MLP neurons of a small language model. Each row is named by its layer, matrix (down: output weights) and neuron, and shows model dimensions 128-223. Each number is 200 + 30 x the weight over its row's rms, rounded and kept within 0 to 999. A neuron's up and down rows have the sign that makes its largest values positive.
After each neuron's rows, "fires before" lists the tokens most often just after its 100 highest values on Wikipedia text that the model never trained on. A number after a token or word is its count.

L9.down889,194,183,193,177,192,154,167,165,226,194,252,183,178,254,161,214,242,229,209,224,204,219,231,205,209,211,164,213,229,211,212,193,123,208,209,183,187,232,249,200,174,171,259,204,177,185,245,210,245,231,224,217,195,185,200,214,174,216,176,200,262,177,174,184,176,140,153,180,272,182,187,213,197,188,214,210,189,165,198,194,298,201,184,200,168,217,146,163,197,180,193,163,200,219,211,115
fires before: " |" 31, ";" 9, "bor" 8, "″" 5, "." 4, "d" 4

L9.down1854,229,183,217,178,209,200,182,179,175,189,195,191,229,197,191,209,209,198,233,193,232,136,211,218,169,200,155,171,182,183,169,221,179,172,207,143,160,207,148,188,198,260,158,177,177,237,209,181,196,199,218,227,186,254,181,198,206,192,203,159,241,191,195,190,239,229,185,212,221,136,204,222,191,224,228,241,192,130,166,182,169,198,219,185,159,251,189,187,202,193,251,213,203,155,158,246
fires before: "\n" 100

L5.down1478,210,179,192,145,197,212,208,181,204,173,163,185,162,209,215,217,229,183,158,250,224,233,228,164,162,200,144,196,230,243,244,192,187,158,179,192,202,175,186,232,184,160,179,200,218,199,166,178,163,206,204,179,218,194,201,226,243,144,203,207,272,248,155,157,191,221,188,170,211,198,190,173,204,191,254,207,223,213,234,190,202,199,221,234,249,169,192,205,216,234,242,227,230,134,180,192
fires before: "\n" 39, " " 19

L5.down1639,228,187,177,183,211,208,162,217,186,181,200,163,203,205,214,176,206,234,238,209,201,203,174,192,288,193,205,212,168,217,208,224,243,215,213,181,175,156,197,246,180,192,156,153,183,204,193,194,198,188,208,157,217,180,261,176,276,198,146,191,209,176,177,146,206,164,200,230,160,207,183,142,226,232,179,199,222,221,171,202,176,193,216,220,246,157,223,166,221,240,200,239,214,225,205,236
fires before: ":" 23, "," 11, " U" 8, "z" 5, "b" 4

L9.down552,144,226,193,186,209,174,183,229,187,216,249,222,268,207,198,231,227,226,239,197,224,173,235,152,181,202,206,238,210,207,245,179,275,159,221,180,223,253,219,242,217,214,210,184,166,156,252,160,170,183,210,234,223,181,183,200,221,209,192,241,160,227,208,173,178,206,235,200,175,236,133,211,178,223,174,215,147,205,242,235,121,221,219,194,221,199,242,252,191,235,149,179,172,239,285,179
fires before: "t" 23, "ed" 13, "e" 9, "ment" 5, "s" 5

L9.down808,174,213,159,208,241,203,213,217,230,177,138,152,180,191,113,186,158,243,214,235,232,178,219,174,234,129,211,201,193,176,204,221,188,176,209,179,193,186,168,217,184,241,214,267,251,175,192,214,282,166,180,140,259,229,173,211,223,176,183,136,251,240,256,186,218,223,195,179,176,228,199,206,177,184,192,210,161,208,163,206,144,197,216,236,172,202,202,199,182,185,231,204,165,242,168,286
fires before: "==" 19, "===" 15, "|" 11, "=" 8, "A" 6

L5.down1511,204,220,225,192,85,206,199,180,205,193,199,208,145,214,254,236,232,249,230,229,199,229,117,191,199,215,152,196,205,218,244,241,206,167,214,220,205,182,226,209,193,197,180,165,200,189,213,191,221,204,192,186,180,213,175,200,163,182,219,233,171,241,172,190,245,197,203,187,260,169,219,224,247,161,221,237,200,205,217,187,190,201,172,160,240,216,183,247,205,246,206,169,240,153,186,221
fires before: " |" 57, " " 11, "\n" 5, "R" 4, " (" 4

L9.down996,168,210,174,225,190,156,198,189,176,216,226,171,184,164,199,205,240,176,219,203,187,258,239,181,179,196,199,210,174,219,197,207,157,177,217,230,194,169,127,187,148,197,174,193,246,163,186,186,202,232,170,195,201,213,220,156,225,159,243,248,191,156,218,217,169,225,218,158,203,181,212,182,216,143,207,206,190,175,207,197,252,246,187,189,232,180,170,249,164,171,199,190,224,255,179,230
fires before: " |" 25, "th" 7, ":" 7, "-" 7, "." 6, "---|---|---|---|" 5

L9.down28,204,203,251,224,221,199,214,164,196,212,170,233,163,192,220,226,191,182,224,188,222,179,172,208,169,167,167,183,210,204,209,201,163,224,222,147,197,144,225,210,190,189,223,181,231,205,201,217,189,170,146,186,183,170,240,193,233,143,213,190,205,206,213,201,194,186,203,176,186,232,189,230,192,221,163,177,240,182,175,163,185,198,165,199,206,166,208,239,156,241,233,206,202,198,233,221
fires before: "\n" 36, " " 29, "east" 5, "re" 5, "ook" 4

L5.down1098,198,172,200,238,196,167,204,213,226,207,215,157,219,210,229,126,152,216,211,204,203,163,175,201,177,185,192,242,225,179,142,210,188,187,170,237,233,205,250,174,165,233,236,209,204,215,243,187,207,215,198,158,191,163,165,154,194,187,168,177,225,186,203,216,218,152,191,164,189,189,153,232,176,207,167,188,158,113,161,208,183,227,227,191,195,234,149,174,235,215,247,205,179,226,211,170
fires before: "\n" 30, "==" 16, "-" 10, "The" 8

L9.down114,184,221,152,180,197,199,218,256,183,209,225,200,205,149,192,194,158,237,154,200,182,211,225,221,171,213,272,191,158,206,132,219,234,219,160,224,217,166,169,173,258,207,187,191,202,189,188,259,217,177,179,165,232,144,192,212,172,224,179,174,176,167,206,235,203,197,211,242,162,218,190,195,146,240,198,262,203,189,243,187,186,208,193,180,180,235,262,208,222,228,224,243,198,180,145,172
fires before: "," 62, " to" 9, " that" 6, " by" 6, " the" 4

L9.down654,213,202,187,183,226,199,223,230,218,217,258,266,220,237,199,181,226,177,207,197,221,187,257,230,224,203,210,221,212,166,246,224,271,160,224,224,201,247,171,237,191,218,183,217,219,210,235,237,186,209,210,198,235,202,205,202,181,193,239,239,204,166,209,213,188,237,182,151,163,190,221,198,262,187,227,235,184,187,222,205,197,207,192,220,199,204,179,183,185,228,261,185,194,204,245,183
fires before: "ed" 36, "ing" 11, "e" 7, "ure" 5, "t" 5

L9.down1897,226,253,169,139,236,185,221,158,217,232,201,181,179,180,275,159,189,169,238,191,197,247,213,221,175,258,218,178,193,168,224,185,188,196,144,207,229,220,203,196,222,211,208,238,173,220,234,239,274,242,164,202,233,187,202,268,233,226,225,206,195,205,212,177,168,227,206,160,202,269,216,188,247,220,222,205,238,163,202,263,166,212,217,163,207,215,203,201,213,219,181,189,219,233,207,151
fires before: "\n" 25, "li" 12, "---|---|---|---|" 10, "ent" 7, "-" 6

L5.down900,168,156,173,158,230,205,178,167,184,176,231,205,180,228,218,194,256,223,184,163,236,238,156,210,209,232,232,168,226,223,265,244,242,247,174,209,195,222,221,213,180,144,167,197,175,213,209,207,190,223,180,193,181,190,152,207,242,187,223,190,149,157,208,139,183,193,242,219,213,187,192,216,156,176,196,185,176,221,230,186,164,180,199,161,182,197,181,238,175,224,170,175,176,181,199,218
fires before: "\n" 57, ":" 8, ")" 5, " U" 5, " |" 5

L5.down888,174,227,180,197,205,176,221,263,210,244,171,165,222,212,232,187,177,167,178,202,205,209,119,226,187,228,198,187,227,184,167,228,171,174,166,233,201,183,218,165,285,222,230,198,170,187,160,234,168,221,187,170,199,190,207,169,165,209,210,203,212,206,206,237,202,155,222,151,199,166,154,215,208,233,213,172,218,220,190,159,136,192,206,210,187,192,264,210,248,212,211,200,191,235,203,182
fires before: "." 29, "," 23, " " 5, " in" 4, "\n" 4

L9.down109,190,208,184,168,187,185,186,184,227,137,233,179,163,182,214,139,186,166,209,154,255,151,184,208,168,154,203,231,172,208,168,233,209,208,205,160,199,201,228,154,196,199,181,165,197,126,197,223,191,185,212,174,178,204,189,185,216,235,204,182,230,190,140,184,171,234,186,146,217,214,286,239,187,255,196,188,157,130,200,181,200,168,235,171,247,220,206,261,174,229,210,261,157,225,174,226
fires before: "\n" 22, "The" 10, "r" 6, "S" 6, "===" 5, "In" 5

L5.down1840,227,159,145,242,251,198,166,192,213,236,189,168,183,152,227,171,207,204,170,171,227,164,186,204,210,234,194,175,222,202,224,213,194,198,209,227,164,228,233,216,177,207,212,213,166,206,202,210,218,173,170,192,198,216,214,154,236,244,217,165,158,219,192,211,176,248,115,180,200,226,258,171,179,227,178,244,178,182,184,185,230,213,233,214,191,184,187,226,218,229,183,186,243,222,169,208
fires before: "al" 14, "ity" 13, "is" 8, "ing" 8, "ities" 6, "il" 6

L5.down945,161,172,233,211,200,207,179,220,209,184,156,215,234,202,144,189,179,213,232,201,215,209,210,213,227,209,197,211,169,190,186,247,187,224,129,231,169,189,255,199,206,217,205,204,195,211,227,161,197,218,142,213,219,172,211,186,204,188,225,204,240,172,210,220,205,179,187,204,177,158,181,233,198,235,225,227,232,188,206,218,163,191,186,142,200,217,194,183,187,210,187,203,188,203,232,154
fires before: "-" 33, "\n" 26, "|" 10

L5.down1233,183,164,175,230,190,183,167,252,198,293,214,237,173,201,212,211,192,144,201,198,203,178,234,222,247,251,195,204,137,202,217,185,215,217,122,204,242,207,213,230,242,144,212,189,207,186,184,197,188,211,171,220,242,236,144,203,188,215,184,173,148,187,231,165,157,203,160,232,157,231,136,162,223,215,240,209,237,238,210,188,148,205,174,167,234,253,218,226,120,187,193,208,230,166,196,169
fires before: "-" 35, "\n" 13, "=" 7, "20" 6, " Democratic" 5, " 19" 5

L5.down829,129,188,172,202,217,216,192,211,194,267,174,184,219,202,151,256,186,189,254,248,186,202,255,217,188,203,185,170,173,181,198,204,153,174,170,197,178,205,190,176,206,252,181,211,172,214,186,179,231,185,182,179,205,199,157,248,190,187,215,205,171,191,181,170,241,175,232,214,205,216,176,210,233,209,229,192,188,205,191,176,204,198,213,222,189,161,220,196,223,239,248,216,200,161,195,169
fires before: "." 34, "," 19

L9.down1060,211,228,213,197,194,241,208,216,193,214,177,184,177,216,202,175,220,239,197,197,201,162,189,214,149,141,168,142,183,185,220,169,227,238,219,206,170,261,192,175,189,188,205,218,189,227,174,221,203,173,195,198,208,203,168,217,187,233,248,202,192,192,246,225,184,201,201,195,182,191,193,192,202,197,157,140,186,230,170,235,145,226,242,256,223,226,181,186,173,199,231,175,184,210,230,168
fires before: "|" 55, "\n" 6, "|---|---|" 5

L5.down1468,152,249,159,201,221,173,162,243,188,200,199,244,170,223,216,158,185,195,237,224,216,146,148,253,182,205,188,208,192,188,141,209,190,181,210,192,198,224,264,149,183,240,176,219,222,208,220,202,216,193,114,195,249,218,200,208,229,175,154,169,207,213,206,208,241,199,161,162,187,183,193,212,228,195,175,107,208,195,207,203,227,210,164,197,220,205,159,201,179,235,197,217,237,214,219,249
fires before: "-" 61, "\n" 13, "E" 4

L5.down14,219,221,171,195,226,249,186,181,229,176,226,180,272,210,186,199,231,193,250,140,231,205,222,187,233,173,199,155,134,197,134,194,200,205,184,220,205,217,251,178,149,156,204,153,232,210,167,204,200,177,235,165,157,245,178,250,195,194,185,212,183,257,204,166,202,198,237,208,187,258,184,152,211,199,171,229,163,210,205,166,223,204,182,221,187,170,239,200,236,225,212,249,233,157,164,252
fires before: "." 13, " and" 11, "," 11, " of" 8, " to" 5, "al" 5

L5.down1969,140,189,191,226,251,188,199,228,175,239,180,212,177,125,199,130,219,162,162,179,152,181,215,182,199,240,158,150,215,185,199,221,188,227,243,252,204,173,229,200,209,235,228,205,143,210,243,230,156,217,163,195,213,231,234,224,219,199,221,192,235,190,173,232,165,219,189,169,229,152,220,220,181,181,170,206,205,186,209,222,205,221,184,144,163,222,217,170,154,176,210,195,141,205,252,205
fires before: "\n" 56, " " 11

L9.down770,217,179,195,215,220,164,206,157,185,205,267,176,124,181,201,198,176,228,196,195,172,174,185,152,143,217,184,221,200,209,212,231,177,204,202,174,211,239,267,209,235,182,225,196,201,177,212,204,205,235,227,224,203,173,217,172,159,177,181,176,180,179,193,203,236,194,222,156,213,201,216,223,185,215,180,192,168,184,204,148,233,171,203,183,204,195,236,164,131,180,166,225,220,190,171,153
fires before: "\n" 28, " The" 10, " He" 7, " In" 4, " W" 4

L9.down587,153,152,251,226,157,229,210,155,203,188,221,192,165,218,175,191,219,215,219,223,198,169,161,138,208,151,188,221,217,202,224,205,220,225,194,175,224,213,179,199,196,228,236,209,191,185,222,195,198,173,206,212,203,235,177,209,196,209,239,183,227,165,230,251,223,201,202,220,171,232,200,221,216,240,206,187,246,226,202,212,193,147,170,224,158,194,171,172,221,174,205,195,228,206,206,192
fires before: "ed" 35, "ing" 19, "ment" 6, "er" 5, "s" 4

L9.down1568,196,195,206,202,219,184,195,167,201,203,182,222,166,202,215,169,195,199,140,193,192,179,213,137,193,215,186,195,175,142,225,206,203,194,177,213,219,186,251,251,175,223,157,233,189,209,244,143,242,176,204,250,252,200,218,168,233,180,219,203,192,208,200,225,163,206,207,184,185,165,174,174,256,140,194,216,217,200,185,159,131,260,240,145,229,214,194,158,188,229,162,209,191,217,174,198
fires before: "\n" 23, "d" 7, "fin" 5, "ly" 5, " G" 5, " 1" 5

L9.down296,237,126,132,182,185,197,236,170,184,202,255,211,159,222,204,257,209,185,211,199,210,186,180,202,222,183,184,223,223,191,227,202,209,184,206,180,169,224,186,182,178,197,201,208,190,201,252,191,219,171,267,152,175,215,236,235,195,208,233,191,191,206,224,268,227,206,193,186,141,208,194,195,202,147,189,167,227,214,171,225,226,216,164,230,186,174,178,196,162,199,227,214,205,207,237,237
fires before: " |" 30, ";" 21, " p" 11, "′" 8, ":" 4

L9.down643,167,243,197,204,198,287,236,212,247,240,215,214,197,240,189,187,152,235,239,210,199,210,129,127,117,147,159,201,174,235,199,187,191,248,185,204,182,170,179,205,241,192,231,205,197,219,158,194,178,212,206,194,177,191,207,198,227,210,231,200,162,203,209,215,185,176,173,174,141,207,217,191,215,148,248,173,218,164,186,180,173,157,213,221,215,194,246,183,198,152,207,200,187,144,193,171
fires before: "." 27, "," 16, "==" 5, " by" 4, " ==" 4, " to" 4

L5.down511,153,202,203,203,220,202,214,219,134,185,236,203,103,206,156,182,216,207,118,169,202,196,214,181,241,138,215,186,187,204,205,128,159,214,226,200,197,207,191,202,184,190,185,184,173,196,165,228,184,210,203,192,218,253,160,218,236,176,197,202,228,233,197,244,192,217,206,211,242,175,210,157,188,175,226,146,152,209,208,194,153,157,206,230,187,197,147,218,188,184,254,202,181,180,178,127
fires before: "\n" 64

L5.down1319,194,223,255,200,212,225,186,178,186,170,237,167,187,241,183,241,154,224,212,271,223,146,219,251,219,167,186,230,178,168,237,161,218,205,189,171,252,204,251,220,190,192,224,188,228,180,159,175,222,185,216,167,204,223,186,221,198,221,161,207,181,227,206,195,231,197,196,219,218,194,182,185,237,189,262,192,186,170,190,224,203,249,226,186,141,163,212,234,145,289,167,198,193,237,196,205
fires before: "," 17, "." 13, " (" 9, "e" 6, " was" 6, "ov" 4

L5.down494,195,228,218,229,189,215,215,205,171,237,149,217,157,196,163,223,262,220,157,210,195,224,194,243,159,195,172,220,213,184,225,205,162,214,206,208,196,183,192,164,240,183,219,174,180,209,169,150,228,201,190,196,171,209,215,240,167,207,198,215,189,230,145,223,145,197,144,132,229,210,189,206,166,194,179,254,179,238,244,186,132,150,249,187,187,204,242,186,204,157,192,200,227,210,171,151
fires before: "," 58, " " 4, "." 4

L9.down660,192,200,177,174,166,215,158,189,179,174,221,228,105,193,208,245,169,227,229,183,162,181,189,235,269,232,198,212,213,211,178,227,211,210,159,231,154,214,248,117,233,239,195,143,193,179,230,229,198,234,214,203,248,210,187,264,246,217,193,223,188,204,239,209,207,234,181,188,213,209,208,175,217,212,223,235,185,166,238,204,195,187,169,189,184,192,217,183,227,217,170,175,200,209,173,187
fires before: "\n" 99

L9.down413,184,254,179,192,212,168,180,201,151,239,197,172,187,223,162,152,151,208,157,208,192,251,161,253,194,197,181,175,182,174,226,189,169,165,205,234,199,174,166,189,241,196,189,194,210,238,266,172,214,159,215,151,252,239,190,249,200,192,172,190,260,224,161,167,214,221,220,208,188,173,165,201,151,191,205,199,198,159,219,133,220,206,223,212,177,226,227,192,195,262,213,185,238,289,181,258
fires before: "\n" 36, "," 12, "==" 7

L5.down1941,202,166,209,155,196,198,248,192,177,261,197,208,210,180,182,217,185,237,184,245,177,182,201,219,231,204,200,152,232,212,183,247,195,214,106,200,222,122,262,249,207,238,189,214,214,198,238,198,254,219,134,208,198,152,202,164,224,198,181,202,202,190,237,240,212,165,188,223,155,218,174,245,177,222,217,220,209,173,178,183,190,192,223,206,194,223,154,200,219,173,199,205,225,219,234,195
fires before: "|" 52, "\n" 13, "-" 4

L5.down559,163,189,171,215,199,190,178,271,154,153,174,215,181,169,156,201,217,184,162,229,127,204,146,219,203,197,214,223,233,220,197,230,157,209,187,204,215,202,135,236,176,183,207,175,187,197,185,210,200,217,176,200,225,171,173,237,215,195,164,279,247,190,187,198,186,172,147,159,206,167,191,201,195,241,186,193,217,176,240,210,220,228,221,169,222,257,229,201,180,195,174,183,179,185,265,247
fires before: "\n" 66, "th" 6

L5.down782,192,197,193,212,178,182,174,223,136,227,149,183,162,239,195,184,292,212,235,283,245,184,220,200,214,182,164,157,160,211,223,184,179,178,156,204,228,163,208,148,217,226,141,213,158,239,197,209,221,218,214,200,255,219,200,212,236,153,182,218,236,220,218,210,197,205,190,215,218,224,175,185,258,225,193,190,249,206,175,200,190,192,194,170,201,203,158,181,265,223,215,189,226,163,186,179
fires before: "\n" 44, " " 17, "---|---|---|---|" 6, " Qu" 4

L5.down1343,188,242,206,171,195,254,211,209,193,200,216,223,249,216,186,176,178,143,169,169,179,218,201,206,151,183,217,183,157,168,195,161,221,199,210,275,216,164,251,226,231,245,228,242,249,171,200,185,133,171,226,192,212,184,168,169,217,196,217,179,201,177,181,235,157,249,246,209,189,186,223,201,241,202,188,210,241,210,181,156,153,203,160,238,209,221,194,215,186,243,210,208,147,227,93,229
fires before: "\n" 50, " |" 18, ":" 6, "===" 5

L5.down1797,226,183,211,172,242,217,203,225,181,191,223,245,185,173,191,216,241,208,184,254,191,148,215,130,215,225,202,176,180,243,203,168,241,234,233,246,259,211,235,190,225,209,210,159,230,203,197,223,220,208,146,167,238,223,183,244,217,209,193,208,191,193,206,222,243,248,227,223,217,209,210,208,216,153,186,285,156,200,141,184,210,207,197,203,230,218,266,209,222,179,171,167,165,207,174,199
fires before: "\n" 45, "==" 5, " ==" 4

L5.down992,211,206,171,180,235,201,219,231,168,200,186,182,175,189,199,217,192,218,181,241,228,210,186,210,232,194,190,219,196,204,148,205,170,221,118,196,197,200,268,225,218,247,165,222,190,234,182,173,188,205,159,211,163,157,159,120,274,176,152,216,181,218,210,220,169,186,184,172,176,191,155,191,174,229,197,174,176,164,230,217,213,131,243,226,171,230,130,208,207,204,234,189,233,224,217,225
fires before: "|" 46, "-" 35, "\n" 10

L9.down1689,182,248,256,209,248,163,131,191,220,147,209,223,212,211,187,184,174,206,223,169,168,213,198,222,134,182,225,212,234,225,205,184,223,198,186,195,201,217,162,143,220,215,212,179,184,171,222,230,251,201,186,166,162,206,242,190,198,189,202,220,216,213,185,200,172,201,227,169,189,189,244,225,211,220,185,286,186,193,221,216,174,186,226,247,238,177,226,215,189,214,235,201,240,216,176,234
fires before: "\n" 85

L9.down1814,177,203,138,222,223,185,184,208,223,235,219,189,211,210,174,180,173,221,151,204,212,254,175,211,145,177,190,215,168,242,191,186,155,200,131,222,205,183,219,228,191,206,206,212,226,225,229,221,265,194,239,192,208,167,226,214,174,230,165,222,216,242,184,240,192,212,198,177,157,159,194,205,192,180,208,201,156,160,214,153,190,172,179,248,209,196,202,151,211,210,190,224,160,186,162,247
fires before: "\n" 28, "," 12, "." 9, " of" 8

L5.down1567,154,191,202,225,205,221,208,279,176,239,160,222,143,183,214,178,188,196,212,228,173,265,200,195,231,184,202,219,179,167,210,151,220,185,130,202,185,212,229,210,180,205,167,184,174,185,151,176,194,233,183,218,214,179,206,193,205,199,211,231,223,153,214,181,213,168,199,220,199,237,186,201,208,198,249,198,235,181,239,222,178,170,175,168,225,233,137,219,159,188,218,225,229,180,197,146
fires before: "-" 58, "\n" 24, "=" 7

L5.down183,241,184,240,243,215,194,219,220,253,212,173,235,184,174,229,232,195,184,252,238,216,205,167,192,209,186,164,223,216,178,242,205,179,190,205,164,204,175,175,198,235,226,239,248,199,183,166,157,214,167,220,183,185,124,211,201,186,170,180,228,192,197,263,190,180,176,224,125,195,207,180,224,183,223,189,190,206,225,199,168,162,188,183,222,204,177,161,226,199,203,219,197,189,273,127,230
fires before: " |" 33, "." 14, "," 14, ")" 6, ";" 5, " –" 4

L5.down43,249,182,173,175,190,214,197,166,198,150,194,174,191,234,182,160,229,206,135,197,179,202,244,216,201,185,186,161,194,228,189,200,176,185,163,164,125,270,201,180,141,187,207,208,200,230,210,206,181,195,174,221,213,202,195,199,251,210,166,159,227,191,160,168,215,245,133,171,225,151,187,220,173,258,206,218,197,241,152,205,197,212,160,199,210,223,211,158,208,157,230,209,158,198,218,204
fires before: "al" 12, "il" 10, "ing" 9, "ist" 9, "ity" 7, "or" 4

L5.down676,225,155,161,166,182,183,166,194,163,142,207,194,150,222,228,219,201,193,151,180,198,169,182,227,175,252,206,145,187,240,192,199,179,163,231,177,209,223,222,182,294,201,173,146,159,223,201,155,181,175,197,169,219,185,203,204,190,184,175,212,216,194,187,148,238,193,186,181,223,222,174,226,227,198,213,211,199,176,194,208,157,193,195,200,189,205,198,152,249,190,213,158,170,153,199,277
fires before: "\n" 58

L9.down324,208,236,150,115,233,194,191,196,230,202,202,210,198,221,256,154,255,208,152,195,213,153,157,168,257,169,176,245,164,239,218,190,160,150,184,227,186,171,244,190,216,195,237,197,203,229,207,248,225,266,285,184,193,223,195,195,158,190,175,212,173,231,255,209,209,224,219,164,169,216,233,192,205,206,194,213,206,185,251,141,120,200,234,207,232,247,242,225,218,227,239,170,172,206,145,201
fires before: "\n" 20, " The" 16, "n" 15, " It" 13

L9.down897,167,178,223,217,230,160,217,247,213,157,191,193,237,193,207,193,162,263,204,178,208,223,168,217,211,201,191,194,239,268,127,221,235,164,177,186,169,228,225,182,244,152,237,225,178,218,234,215,199,177,270,176,207,179,239,156,155,195,232,200,182,181,202,163,225,231,183,223,224,173,247,160,214,273,170,233,238,220,261,167,173,210,173,173,231,253,252,186,200,201,203,206,201,218,235,219
fires before: " |" 51, ";" 12, "ch" 5, " /" 4, "s" 4

L5.down1884,227,230,170,172,210,172,234,177,243,183,210,213,240,206,156,190,246,162,230,171,185,174,214,183,196,212,235,188,189,224,167,194,224,223,236,234,198,180,250,217,219,200,167,211,259,154,261,178,203,217,203,183,210,186,217,237,182,214,150,209,162,190,205,210,135,201,163,234,193,239,209,198,151,251,209,213,156,210,230,202,214,214,203,207,194,186,236,158,226,264,202,223,205,204,187,188
fires before: "," 54, "s" 6

L5.down1673,233,217,183,230,198,197,194,198,248,180,181,230,214,238,216,191,170,234,197,171,145,251,168,239,221,196,178,205,220,159,151,123,155,158,160,210,186,212,234,150,223,189,208,217,235,243,234,234,205,183,167,248,147,195,226,165,215,185,185,192,190,187,222,154,148,181,160,234,211,195,191,213,205,156,257,215,181,194,232,182,189,191,217,190,216,207,264,240,231,204,286,236,168,243,202,168
fires before: "," 36, "." 18, "s" 5

L5.down1861,188,180,196,224,171,179,219,205,197,211,243,184,157,229,137,170,196,223,210,234,175,217,187,249,155,196,200,238,191,209,198,254,243,238,142,246,189,208,276,168,193,239,175,229,182,233,201,207,182,179,166,192,147,209,189,181,214,166,184,172,190,186,212,197,198,222,233,147,175,153,186,239,177,190,199,232,217,170,187,261,174,214,197,213,225,244,190,178,199,226,224,218,189,174,254,198
fires before: "\n" 29, "|" 14, "==" 8, "-" 5, "T" 4, "The" 4

L9.down760,209,221,221,153,172,174,183,187,199,191,166,227,253,216,186,186,232,236,250,199,197,235,199,207,151,204,206,220,198,203,171,195,210,215,227,195,234,238,151,242,214,215,255,197,219,232,174,188,186,162,185,213,180,207,211,216,176,209,225,204,202,176,169,232,144,193,208,185,219,203,193,155,247,218,215,192,234,180,128,237,197,167,259,200,166,191,165,216,204,156,226,197,256,195,163,152
fires before: "\n" 35, "|" 12, "|---|---|" 5

L5.down1064,164,186,199,219,194,214,192,226,229,184,219,214,205,218,170,211,196,195,225,201,192,203,199,223,199,195,208,231,201,207,162,233,185,233,120,224,182,206,248,191,197,205,216,195,191,210,218,158,182,200,165,207,207,191,180,175,215,185,217,205,226,168,216,244,195,201,163,177,169,170,167,222,220,205,242,195,231,167,184,200,172,209,198,181,175,252,164,186,205,220,182,216,169,238,235,184
fires before: "-" 24, "\n" 24, "|" 7, " " 4

L5.down832,171,198,160,149,183,198,176,219,131,181,176,188,107,199,197,172,209,217,225,244,227,160,217,199,260,209,173,194,184,243,216,202,202,176,175,214,222,164,183,187,227,209,156,210,175,225,180,157,174,230,206,206,243,221,143,200,193,194,166,215,217,218,229,238,170,173,216,196,225,272,172,216,235,176,191,189,206,176,174,193,178,209,236,189,227,184,169,161,227,200,217,238,267,207,230,234
fires before: "\n" 42, " |" 9, " " 8, " 1" 6, " —" 5

L9.down993,209,208,183,180,201,175,203,183,171,195,230,152,198,246,195,172,286,179,127,236,204,177,213,194,180,236,175,203,194,199,195,183,215,218,235,191,235,209,288,194,196,218,170,216,178,212,150,212,181,262,215,162,209,198,152,187,206,209,121,224,209,164,208,165,193,142,129,183,174,192,162,182,203,186,208,234,210,199,241,204,219,195,216,177,169,212,236,171,202,192,120,213,142,188,148,251
fires before: " |" 66, "or" 4, "s" 4

L9.down706,173,209,211,238,199,164,185,203,191,198,177,206,226,236,254,240,204,189,209,226,212,236,202,215,174,249,254,152,210,203,192,203,262,200,244,214,150,246,182,214,211,215,219,209,221,201,236,218,174,216,253,248,226,244,224,191,239,191,193,218,161,208,205,185,146,215,176,198,198,197,188,190,173,221,184,273,242,180,206,197,167,241,215,189,178,167,220,157,126,169,193,202,239,222,172,210
fires before: "\n" 43, "ation" 5, "ch" 4

L5.down1995,229,248,228,276,169,207,210,177,203,210,166,223,191,205,170,225,235,223,172,217,190,187,210,229,190,176,233,263,218,149,228,200,212,228,203,212,178,136,196,185,286,159,216,204,230,160,185,181,206,181,162,173,190,206,205,188,183,234,138,145,174,182,162,231,234,218,133,200,157,112,148,230,184,233,234,306,176,178,212,210,176,205,197,223,202,169,219,197,213,199,191,253,199,232,173,201
fires before: "," 52, "." 11, " and" 5

L5.down298,250,220,198,175,203,188,209,199,247,179,217,234,193,222,252,182,229,215,207,210,142,216,204,193,231,181,194,229,203,202,196,217,210,171,198,181,201,134,245,232,225,192,163,213,207,177,187,214,205,184,198,162,224,181,229,191,236,189,199,197,210,227,220,173,217,204,177,195,207,201,212,202,227,257,199,243,223,123,164,172,161,283,198,187,248,171,219,179,252,222,229,222,223,189,218,172
fires before: "," 49, " the" 5, " he" 4, "ite" 4

L5.down601,185,201,211,226,227,194,148,218,202,200,194,222,209,230,166,212,233,196,158,182,211,216,211,205,187,203,249,210,220,188,174,207,199,158,190,195,195,232,242,163,272,171,233,201,211,157,156,196,253,167,179,216,177,175,172,247,167,148,206,173,173,197,177,191,190,224,172,156,193,245,185,223,170,222,201,181,194,225,197,253,148,222,237,203,171,217,253,159,257,217,237,225,172,196,210,136
fires before: "," 66, "." 16